From a checkpoint of a small transformer trained on Wikipedia.
Size: 12 layers, MLP 1536 SwiGLU.
Architecture: RMSNorm before each block, no biases in attention or MLP, normalized queries and keys.
MLP neurons of a small language model. Each row is named by its layer, matrix (down: output weights) and neuron, and shows model dimensions 192-383. Each number is 128 + 32 x the weight over its row's rms, rounded and kept within 0 to 255. Numbers have three digits each. A neuron's up and down rows have the sign that makes its largest values positive.
A block is one neuron, or neurons of one layer that tend to fire together. After each block is what it responds to, as a language model described it from the Wikipedia text at the highest values.

L3.down684:139094090102156171135176162089119156116128051088096199117120144145157074155114150163172121130145116139147129104044097135074146119157078152105140124161154102117114144169124101059083195130081114130149111207140121136136121078128127106136106136153158154179130071183181123132076150106173117146124146157127152141073084104073086195066121131121147165120113178127119131070121134165055133081123143112140119145171141081081107137169103108093139093180132089133142167150135165089099115118148142159145135119102142140130103188141146117079136104077167166122111076147137160134122183207117110112
L3.down856:167097122181133166183141142141192164108127148132153162156170145130129059044142130147136084082112143140181103111176188103177176177167153140156113074118128131109124176114181132181093112140123122095114137094149113156130129136063144067171111129136071137122127173140170109162091141118103141083098123155120092137081171116150135120127101135104070099179148122130122200112109134118136114144113125113087083073143080104122127107226138164101121111182095115125117167138107145163171122122138115133171154082149146170125121123112113166078100148156178188119097115106105102115084139178125135099
L3.down1285:128073088076127104114139098065111084143122153212161125149102146104124140170106136133161088144130147142098202104180104117180158158143100116114132118157124155145185166156111142130134146131072109118152101098173149151103142134147119099168088142130113141072137130129163146125129110132135112149120155083128166126115119156084123077211136161153119131147142099175147147128140115131126114192135071035120108104168186159124135055073125159113093107167077131104118111194166106107147081124172156157077131144105168119186178097135111072134118153130093188077166142174163034131139158197140082171
L3.down1292:131124159093104129090101144144163182088132157158127165133154140165117136048080103060186162128054150157132148144151149107176146126149140087106130127117181112106118131170094153140149157134151087138170136083108155097138135113114119166147124139159138119138116140185077147133102077139073136178108095078092097159127101172137114143128114165128164110078113084116135137116153097147165138182077140145165107142087199174152182087027175126107131203114091095077130149145114137174108131145099120050100159100155140138095137196109069047144124135118130143086148111142115200103100138142090141189
Responds to: Word-final subword pieces

L3.down111:131139143179137121163073123153144127119174176184062157112178095092120157150162139143139135144125073125137156162128060205140080093144151169130158118101119022135107123096142133109070098153143155082140124164152167104125166113110091133124098144121136118150114115091148120170130131122115112140127145086149114146165119078122117053114112115163167141124112068173119126142097066151101108166209122098085160203123140150088187095119167071112091106231100178113108133103127145170152090142104089138176101092103072093088119118120136157083170142126161129117110106080139124145115132102128080173
L3.down208:141078116143158146162182056137117150115091125086060109175143196106116078109158160120053164089077136084137129173179105165119107148079132206061118123153126157162149140034126120158123156126070157111134103193120075089068184065103157093131181092104133075142064144061128113131124118118073148188114065089129157149140125155107099168160140115133134155095121117129096137086102126097124089097130155119133119088129131183133162097092118148112109114144111117122162068147128133130157110140191116137163124095098154087116071124109115141116090145167099148070154181117129183155141131132141184122
L3.down282:083112103039118121142139103153217157151062174096157174130079138132089156091145137118097119115139105137094143183133133128090125102167090126127112126067169121162132126136183147141152121145123144144119123169174152126119124115143123126146088140138116116100075118135053155117122113178116146133116110199120103109088124119100125162152157098181120137116207107116101102145142116176154133084153113128156166074082121122115077113089111074140110109111107177118178108095169145170123103151136144173118082122191096158123139071117104171136108123130094127104197162153148109139141092064167131106
L3.down698:100098099108157103106124081135134183136102086146143150108150071174091129138066161096107137118135161200185148117135120110113126085112128144115124175093205139099098140131152133134132147100121112134150126149157144137117100054139071084152127112150149130108128105178119041117162177138121126096169082139157126110167152117112108187134093185146129162089191165100132145110158126107140144069146111169194129118094137126103171111174126134149141173112103124145067119159190115129158114123130086127136177127135084125180198089127153185115155149140117108130163149078161180172136109074125106136
Responds to: Capital J word-starts

L3.down142:120114132130122132108128135169094113093043090046164137080128085127129151147138145132105121160084110121175144178179136116089140150103130153126098096083151123109124130135085148105124130117158149064139142152070135107185140084209143140159118121132078101174147127088086135196123148099117127143138093066156081084109140146163125170094137142139110089125079120155149159059141168099118126151162134197154131113098156103149126140184076158137125112122133119186106080099141123122152170174108115095109150110097100115104091110132101125120067122123100077123110150163143182121158143158080126126
L3.down545:116152132168026120095169152161133112110124097115096141187168126129159076098114092081130119129193107104182138132151131105139118079116129082142112075147130087076163153117138117094117173110156140176113107181156180111080060127136030134134092135099121186166070075118140106153144070130121142146132109121163089178172119117109095143177169139116189136145111074130090111125132107060121104210146192117116134133134116175086171143145091103107098151071126066184116086150142105113146131109129105129094115105106173119150175137123110139114134135159103150111163070149149119123143080128125095169
L3.down1088:133132127127101167101161142169088126140105066136137162199100137145141127094124076139182181179120126127160123125153165116117058165088143155107149076121165119107090165101139126102094228104048071142163149127190198135100183067125119057145089157171071126097138090150090149122198046129129085132088099187123195100088156143132134152117098131142128203116148107084121130098126131151172117160206149104149136150105132121085105141208130151145136129117133136112109143086129104125100144108072104101117107164125088106080137144143143139147108115109174073122086089240125077141132078190111158155
L3.down1192:086020140197089177083123168134152095142073080074127121128142085089169087066159165111101162129126064129059137170113171147134141030106135190136151146137130101094085150108131111152170176163138121138082122118137119132145140105157146117112155092090146122098137112036158148134106134082116103116140043145134118120086111135098089127147136148107164152112089152053159137186132150147135073065068102200127109106069139138121159137157158087154145160096114085096096101095093144124128149096156107108124070131089128161089135117165099123102073151108142108127132112168169176141160118147113108101
Responds to: Coordinating and concessive conjunctions

L8.down497:202166123105113141129137132149119135130084169062089088132119177167126128106216108136140139106100167174072172101123138056148098150144147122120134130073087138140130086166176108075141116128141145082125157119116070149118133154138086187108125138129116127118133155185082160120160100127094147044123113148125128097090187188148105121166127120075091085159161106139102156136115141144160164175141161145090107109116170147124153097095088096181136121122176101131197123189064137154170154080160149121140120079102103152129125080142141079112160106118147151114082176122152072147134157134134070105
Responds to: Conflict and concern nouns

L3.down614:148148150093178166118148106153138138171094044136092140228138198157090074120198067134187117132110145084138134081098122144130164143141132141084158155108185087191114171115072116141121139165092176088122094174115092161112115094093109146186113109149096121140105141123109125188129161120105129147111125120128087119174193107131149109164164124167070161064111067144134113113102147143117095100120190098159057103124154148195166126136142142098089172144150082138176119150134132133153148095141064185152116110135165145111134126185138145112143170071190128112151248133185178141149114099097126162
L3.down616:179129135158090177163153110138173094113138104112035128164069128159120091092149161129176172120163130118080151133112116063155133148137078131103134170156173154070121126150093106149133142142145181145128085147128150087152113108103118085074074117142080039097114103100186129104154159081131186104177088144157201130109145142137143141168160145136077104093135092149144121106120162129123123122155109113159126082103066137143159193159179100154162146106110072111128131057119141121137086127072100148079143138111106106198134076126089169091168097140113088097109146046122135117100119120120184165
L3.down808:077091154156163120095091134074179161142133096132133135126169136169133065094097141146117157144064110119150115155107119126102178089149185154068123097126169095185071171140120148126170101086079144111143149111154112197144163109111149098131052160119139160185118162136068127126150109118082122186143117118109139207125144152140100137112115142125160137110162110173145133165149092120176123132098153144123106174132077104115121102218118099112122174089112075145090104149113029178103083145091151164122178092146141161191154159110131134083145171094157152092167111117156135147178137142088167129
L3.down1055:113161115173113216149121215070166151153077116119123164138083166157100164159128157138109088136133136155118116105104115130142143135116132080143152100099125091112100142142145159141095120096143132090099112159113103146154120140101125152091115183211123131088163073143161113132162095081116105133165146102125119128125153141126119135148108132131075137164136215099127147149140139136084117145155166113113122100094160113073135119128094103117162117138136132181113110110078106044137147100090141137102191085132151160135130103138084133084179121107145127154129088155081164126123098180102143098
Responds to: Abstract attitude/attention nouns

L9.down396:104124179166138143107091133174180152107100140160121151137095148097143035185181116109141190100101193161097125158146078106106075158157103097137070129144098150121155061071117075120138148141127069163145114073044110098144123128118178203134101088151086090086190134141134179154159145135147188143163125116156106107186087147133120083084115155123146131120148084153143157119148138150091096056157169102097175057119065154155120161255130134174126112117082104100114133108128086159101117145075102069186149113175144140122114164210068108083118192132129099132143132155175090151106166112115132144
L9.down502:120084151108185104194092089145174195188151106142075146121170134161151157122121169131130147144114167152140108167113192050143140162074173083158118148152100155114176178111154159180152083118144085080124133159086150143127121137150151119167098128172146100119178118141164119138120143139104105128142100080098124106189143151070155144110188164150103145124109121160175145119167121065162134132076146136107150122112134110129090140096132164160032142170110175129111150121076152087154104146134152101137133195137128130094134123161095091097134175143147115125127132106171114139140126095104158101
L9.down926:098158142138136131156170171132111148157167069190096083122096163149230125131089136107182101156091114112114072139122149133167152186088128130163101141089142062178122120203128120076122113123129120156189137114151146107145135106121142129132123113177131145156084149141143112145122085145092152097104063155070085161117103105155158131059115045095114098189158066077105119132098163192099148127104074130140121115160119130092172172112145095141072123163115128135194098172094133138069163073171105171093111153189116071091122091122113160193099174119099176146129142101119117148173137122132146097
L9.down1234:129145089096120164124126115109092134074117096117125196132155098105138117118129158089155118156110148099139152126133126100116065101157110143138097150124170105172158167110107132102174131119114142122188120117103170116140090134100069139205086134141119121159105093124133080136109163098126170100097187057165159144030168183216149197189112180178106140157017106101127194109107133115126129092113098178157113128148090144104107205052148145092154154071093107104086150141143169151167135094137102147072142110097148163128038122112105111110193126153125093079089131118167130175148182143164120197
Responds to: Possessor names, charged-with

L9.down193:106105140107107094159173185121146130134130163129154126135098100139158092061151136133195118159158140158101088130089077115151113121072127146128160165144166101108060140116160104036127167156148121136145155053128125098126146156075117116158157088115147153081141149157075079069129255185120140116088124102115131096114171128108145150188191103101103134087168132110136118154124138172136121105106150153116120084132140090134133168180103125057143107127000077111121134190098173134115195184149090131147158146113083134165134143141144122131076147114129143111093109111097190202161146173122123148
L9.down776:137160184119136112123125142166103132120142132154136170172123082144146135051144154133140107164124119134099155186143170132123174116109084162130134087144096076050077120091098109171108037112135094210099118136159090107127163123146133172172129131138134155156103076192141081094059213100105156157149126102191150123123163125056118124205109084164123192114129166169108116128152169138112150151112102158136231138119098130151140131192086139116108040129129118183117142149100120144118136112075159101134159115172138144077123102145117119153148121096163104083081108126128124172127069096150142107
L9.down1065:135160166108128113135143068130169122094099157190114180113115156134133127107142095128224138171125175165173104099158126156143170107169130169130101106123140193182110112069123102107123175075162120167156094101110067099055127133133166138154115139061121139053134156113072193099162105139149116064090143151120109155062174127159160146184204124160108073068138117154126107104138106164150117081154105163110162147163123115100173113167181146204175173188104195105099161111133157097111152140068098178156156132150128105142114155125096149126125126128169090146197118138127141110099172078198100110
L9.down1254:057116144196188104122117103137162168101139173233131128149106090137167165110137198129154158120137141105153129158096118154150153145184103157118153198067150107171054117107146194094115120125114096122087153175199094152094137128102092094164142158163120137163130125138196094157192139112101174113160061160111192140114082104149101141132156150134112074114150122157172128102147076084134129176216149140101080144139156105177157143010110122136137148166153148185108093133110070125086175134141130160073122140150121151129116153150120153092085141101152104145186106107132146146116129143106165116
Responds to: Capital initial letters

L9.down224:152076191081166102114120136152140108091166092147104049160120128127118168133092112128054072129140163084077139160086149126201131118133103125148154135108108148129162158145132122131200106118104128213097126122159155109133136112127169112117150115165108159149099111121193157146139166152100176138117145133134134120134130150133164170142156109145108107117170115171105128137118153115174105147140108105141152107106115093095125123168174099117134117112094121131198128129066143080208209094120181166144166095163110187138118105139152170061134135129119163133080084126099098142137100095134184135
L9.down889:090118102141079160109114143122099174109137135088149180120132100155168129136074111089153118159145112098169183250145121148102134124128086180000106094107163144140080125152162149097089155112147129150070073128102137171099162101187126183124151176137136127103107209128124148190162095104154154103113111145150148168144113103091174067173090150088123116128127120133105121138105070116118150088099152150175070126124107148147138156221126146113121077149136107073163169094143159099110071119076112136144115136193088125117114150067135099090154159107097095100127102097098136158139145182148076144
L9.down933:151120137162112143137157118071139162102087145110122067134133091119155086163116150163160154098094168066124142121145092139147144096119152164157137173131119158155141065118089147045072115107106116120187124203112133135077070127148153126113167111128143157112126123076097134129159132131116170154124162160162103131146156115123147115121139146151084099124130158172088099163163151121168094141130089137162119165169145131065193128240103148086151171133139125183132111122190124077153175095171200084107127118146137032192190133122141181124135124132069076139111173182118149143160105118038106137
L9.down1078:150094161104064113142129220115119112195074161108144127077115168128084093107155155128093192109150142130115191227130121131137182124132123105123098117145129196124063192228127093133130164160116191163116101176128138155107166101066081115126148112157138140144099096096143166138101064191088106070120112168147119082076136092063122112135127155144136171146137127068117066147113187103131151180200139188192101077114075122088075083243135133176118136174123123154101118163149149123180166166149152082141122133101146079122151095080108113104106189137115101094144111058081150113117183135160171189
Responds to: Coordinators before proper names

L3.down382:099140129133073126174108146086079084085145131113120115170129152140144196135152123156188145121163188075138169111107118132077123162057144117165080137103105083176175162042108172176149117087168095119122164106117110093156143134102089072109122175127167083196105104179200092155102119148168144134130119176109147146151093106153128143133174153143148154149156128133123127143087198170159098198130143084189144111138144165152177170155131130184116154029129160127057127121097099174149127165108107157146113124127123174152087105098220130101024094136130165159164188166172068112142158115129081205
L3.down919:113148101128122148155108105141151098082134161085117134084174093100138157166148145126156145173139172101122186108176084109125174122137102107088172136148120124131153179133142115126124098133180127122118124122148138127082165097141160138130111111116133144121084144146071176148123091126167121125110120125145116120134148134102097136150157138109110134142125219086078116134131148134140128092129154040112107103144148129134140146234116152133079095104130129134121122113141089127118160119164115100099125127139153104143136148119164128144115103094147151067062108138108117077143111150141158140
L3.down1089:150139132189132198101133092159140088101115129129057151123166157083171125116134098109114091091096133105145097182122136142105127086100130194123106036111137102116059173099072130139121117162124155177055160179163103077106162144179140148108146156187170105103120150132125102123089115138143138122101128163115128108134117138181116192113172168124169120057113083130133132120092097175115159111093106155199105172079160173122129128255139082128067142119068132130116123108176091085113126123140124120149048120122107130084123130116150168122132029179121130129104167124120137101124133160176143143
L3.down1125:163141176178110122099101129110131122124169121156121131179038142147117152169161147099125101131137173153086130137117089123095102124119169158131135197167106138178114093139135132155164102088163095140133174069137112145154138107089089135177070090120103093095160171145151143102148094134136085103094151092107134193090174144110172095149148119163182103174121135117077169139133132106123120168142096112147132129115161152099146068116124123202140147133103142137144120120096118133076145075180117153150121137104149101116156105110118128150116088118147131141110134176097140134119140130100078089
Responds to: Ordinal and period modifiers

L8.down1186:187148090110091111134127127090137093130134130190156108065175121105148109075086078161185092108149177100110158147132151114132164100102126117098162140105148116134124195173126099105138146132131144122173079126138156180130086170122152118130156153161136159157136137140125107109155099204125187113088144154117140203126125132175078086147121076029126104102125073112096132044113110151111149129172156142115146130105193144120164171140148145161158094154138139168081094118119125159070119100158111147108090098111122117130119119158147072183134099133077216133101167126148133144159164169120105158
Responds to: Before charges or misfortunes

L3.down489:149092181093114131167170126078116173074143157160144142141132167132050107156125158125155136082169123148153122090112175175093104116117107171178178121144121117091185060122162135152162086176221135143095164126141065132112111071140175141161102159128122112128132170086117152118087155134161204094164201083133170103153180155112155134130134128118126098128083187178118139083126100134128190125068099113057110090158126168103109118117173103127182116116147160174131134098151111216125130138120133133098137131127080119124111115138126129139115105159092071166114144153181132147182182133100153169
L3.down762:121135141168134175162148141139141147080156168117111141147133147090106159147134127172138187163063109132144146171103155129118094170069132153045094049127153179179115132102119155111136161166161099102110114139106167163134075141179088190126130106130153108145131154147094129168168149085117135175136141118163127101103182091119200116104116154129084129120133138152109129113105111110154153133093144130102142154111107142117109115126113158098131152199168123094113192125134084186159157106155209103140130085172126114141096160110039153080134193118153075132145166132134118190155185114178123182
L3.down899:199092117138132098148125127048118150126174116125163127147156142130117116192144060100115178113133104123042072150132159141118113155136069114115171091128086096157147142102128100145133151078143100133095166108085120147121111120094160086100148130113105117114148160181138138154203177147136079132136111105183095195139121168124164084098143110111174135112182127087133119105152124194079163107129115120139050038096132154114118134170087124126174130182108124105171091093119109092168127121116185138087168140151154065090090131123149110142137079141120201111086115121137157181130100133158099134
L3.down1041:111119060118115177107128136134133142147132076136085171088170146166171160116125181079116092187116149200098093145096111116160089135120107167201095115122125106110153075119101139161155171098122179142111125064118137161161219146150124137177150121189099135168162142143142113125097144109154144135115084098169127150111098102086121173059144161092177145122147217184099104128099161141103129108097161168104096083115097114126160144213184086109164149120115174129185117047134150131151065107111123129107126138170116102119085072132088047149161161093191128203143103124138099175107179094147111156
Responds to: Apostrophe in words

L9.down15:129118112060130117150079164157128092105148065088140180158104161131089107153189138108089162115126123152113127171158133198065118142094112200093087110088120142139135137135154111095116075089118153093125132180145159179138116136125104128115077176191059123148101099101136141130155118121065149211126148144108185198150125088099140089088104150132110081164132084181135180071168113145129163095144098096194170117154072086124143108150095142132107145142153119094165101175121125122143105152135107066143104133132135206110078138092170118132142095107174142100126138155174110142078169119150085131
L9.down442:107105089107077143130137094175141125130125160127119092122148142142146096108193177193108131118147128131175081143127112179147116084110097137141140120153090126118153157178149110128125163120103141131126141120125141125116110133129152128152143144124018152088170142108124146098129155127138086109196096132088179127142153113084181100143122114093145096142154074140092110135151121190164146175113128142139129150154099131148140109000093121145136125064113091060131074142060157140121129141114101140057169105166042140081152123136113172094128103103122204123138163142103183155111103137155162094
L9.down544:111076197145053095140139097153155135136099161125142049174114130145179095088191097189176189128109164118154112112118112107155161123169163106024190140121112141144105167146114179190113123150114164088119112110166100122168088112162149126200121141146113148100091161114090137105162132143123152104116123107089115128098085095129141098106141136096147079074151093145112140127115090055133175189119091140118118081149146112182176097159166139173078113089114112083169140155133145103142140124104152156143155200142130122174119152168136134138100144102122141143084131121085076094093135099076083161
L9.down1502:099085132125129161144163220102141097134113123135109162140154118171183077114092147123108131127181117131160080168103169142130080139107098112082090116101142103111126104139113072140126117111175159082160070131159148108162172172187167100101146147087116129139089121172057181154177070131172122160158145097145135156101153122136166086151070116204120101098142133096115198212158114144167182141110101134133206128115137146116173151092190132177101134078131146149125078094148090147142144121113129167107109120133138067103077129077159084137132078188110142157181146100106139157128071106097166164
Responds to: Head noun of subject phrase

L8.down1061:122133157102167072132129118063112162054171138124113128181198199130121129160078107143168134152104126131173114136116123163113157170107116099148133148095114150112101128118084086131154140117096228154104130084120199151100172132174113122184168085143193144080066129127129098135145142161110112107118120083161137133133146170092152141082097129135112038131063181173137136129096092146137154097064093123169117119135166142151099137163114128112119122162162096123124141153100130101086158127127141142141132109091148156112125140113160135084123130139098182139131179106173087142119168195130131089
Responds to: Ordinal name modifiers

L9.down1:095126152095082155109125130122098128115111146106135129134075101103106110121198051094128132053131113169128178171063182127118134110106108049105109070095129133136126138109171153074090147130170152137113071114195152115103124150142107101101100126109148095096128105112105168113076098162102149175080175130125154137085170114139128126132091090073139122123135031128101141071168173113062138126118121107107088147108113111092155105087170120187120068132107132135087126109151151143093079101146126132201175076123146214099053148109189125124131183157122153135067095089130117138138154125097130130
L9.down543:158115135128111144130247145125093108162142168143131127101178121113139107162103126087167100135101138131143057135092166134135108099086140141106165121134120156091114128210091180027109073126112153090141122084133119112084167158137103124131110128098097148125171143055072140169089109100114108187087083116071081112131140176157110089130146189064152129131112156199133102148105123114204117132137134106142149140193155127113126159087104121143147085074089169163108079149166126148167128126122172141112216111090132111176126089108094124106072136088152087113138149151141136135152162062186101123
L9.down737:126105139133088135083183158147104094128157097155137110090172099134110194101104150137105130083107119144153119131086184171141165084091077042156139138175159122132146179180101142087120134086138206081164095178199141149108190120154077148081079127088094133150075127079108115142121166128137103134142111006152106130118134153102119116151154190131093082175083137154127160124130137148118131140139106184170102138149095121126126182008081117165109063149123160203133083138190135150192157173152173102098163123110145135159133099130164119113174122153111125065103109108071159085147209111137100126
L9.down1500:067145115127171170125125214176097107135092112063185166130128118166089096167152075132169097091099080137127169112144104130153154134128143171091160135157082115135074079130154138149120192123107080160177113113123188130132140105115088087097111071140104127126131111135122138095131054136158153141118106195178132132116124117118103060132144198148109133157080147104125128136170114147068142148156118151169103111104167127154126135164148099194147102155102131069174190123107079156133073200169162116139144125142079135131120066145080140093131165100147152164106088103148149134122123186090117063
Responds to: Subject end before verb

L3.down309:183133146153133101138134113077078094139110139089176153139165127139088126142163207146174181149148128163187124180113108123156120131100147176091196158104127125138118111145152081158144169070144085123166087105125129091151182140161126159155099146185163141141091161179126151151115125079113121085072153160142120120091135153159099122114122042126125108122165102078063134193150128151102143166127058104142081144165176162110119129186097076073163121186128149110100138092124181161129070185130067175125178082099112173156066108119172069144163188131186109127129081111111135122140108128128176125
L3.down566:162124202108135115133130131146052141192076093092120100163104177096063118135119120097122114147109170150134151112103132192093107154153085166133087101160077075155138159146169103137081088114152066114149159150117135074134134120153086163160139046058119120099140106145096084086190125117165173140102105103109148139108124149127144128065108187110180152145179151036057202112129169105078109114121115106125080151148130117135134118123074145191169135167117158144122147171164119092126146132130122113116103136158132177144106122123165073181116166137151119152166120133070099112129170159108131142
L3.down1150:145221191136144154111122092110106115147138133066106096164106078177109123210095147113108114153137129104122140138140182146171125119144122080105119109120117146156120108097112097158131135072092052136132088100210123117101173095114046129133120064131087197084105115186125162189075115130134151098100097147114125134134178123096144121101094128118117130134091145142153112107140166111162134115099130156118178131112183139134112133121148110133161118132137169144096171114114155207161071136118109176114117118124152154061169126117139098093129072108195087169213133141100113126123176102092103133
L3.down1191:109164166113074091178089174169118105104103156152116105154133092171149121137105147101070098148167106149083191149125118090098127166076055054187115133192122110142115129110102088099138133124116095141123108092183121153080113124155100145074145134157152144102082155112129140159116089047120143055080134089124068156139168179164128154080147131132118148093078121125120097133062170122162127180127130164126099135159146145071149105163119050127139146102147161108102154106066170169136114096174148129133152152113132154098136125166110082145149125157133116183142188143126177086155197145063158132
Responds to: Marriage and couple words

L8.down969:064044095091076104119134099146072136108148165109118132119121127085169127119077155108143163139140110124117111143051119112131142089181132097078109113120074099151126098070124150162110095185144106154132090105119113111133109072101110071124127156123112134168117138080127145126122062172091083083143104160113109161059087104119126111107135146101119114150063105168167127135147100186107111140122134081153110131181110117135153149057160086128186180153158055100128119085114116094128137157117161097121123116084112156166164100075117163127134164101115177160118101145117143164185180162050117078
Responds to: Coordinating conjunction after names

L8.down739:177120180162092160156132151107107164133125140128138083107146189138122129136158134173138118160085157162098160140085120080109176137063105118186138108099187150120170130111156119108121140141111168167181157106099140128158157141203083206124143133217169120059125096094090176045155173126121134133105167161122133140139139060120142135120180108086104100137111144130128141124115123126192135147146098160070058119075131130061132153188124120075112119169129102118131131100103135116121175123135193136093132125138103124115192120071176127115114162130105182117187129119134140186096078125072115098
Responds to: Upcoming person name

L8.down1016:109113154090124113100191091092135074103115060113149079081159082107091143138138132097089087123071093147094158157103133119108131117077188036121083100163114060152108099095115129102140152107141137126068072119184125141127090078153094089097078068170155144155126089125138131119075111119086119131112131109136155117101105188176117124125138189139116122108116055138110182157160108181070155090101133146136123076102090143099102154032093120136109162161113137147122161117166110046189128140089146133150170141103108152093117139153153126143140155179113147135091133078176127151079160115042120128
Responds to: Repeated surname mentions

L8.down97:111107178164157186206150100171128141096089151128099153132149153133112198154125128163141146148132168109134079139154172203080118111149136117137122137142122175163149150050140151105117139100169135101196083050127114136179141148142142155090145072109142097093158163122080079192096110126143188083189157196150129132168117157129183152130094095100142187126162146189105087072130144170125100151170080126104130125145181098123184113141127124090154160143146076117170095151188129125100142181114118159124133054151142193158079153092169145072090112131138152155119212131148078055162121169102083156
Responds to: Start of surname or initial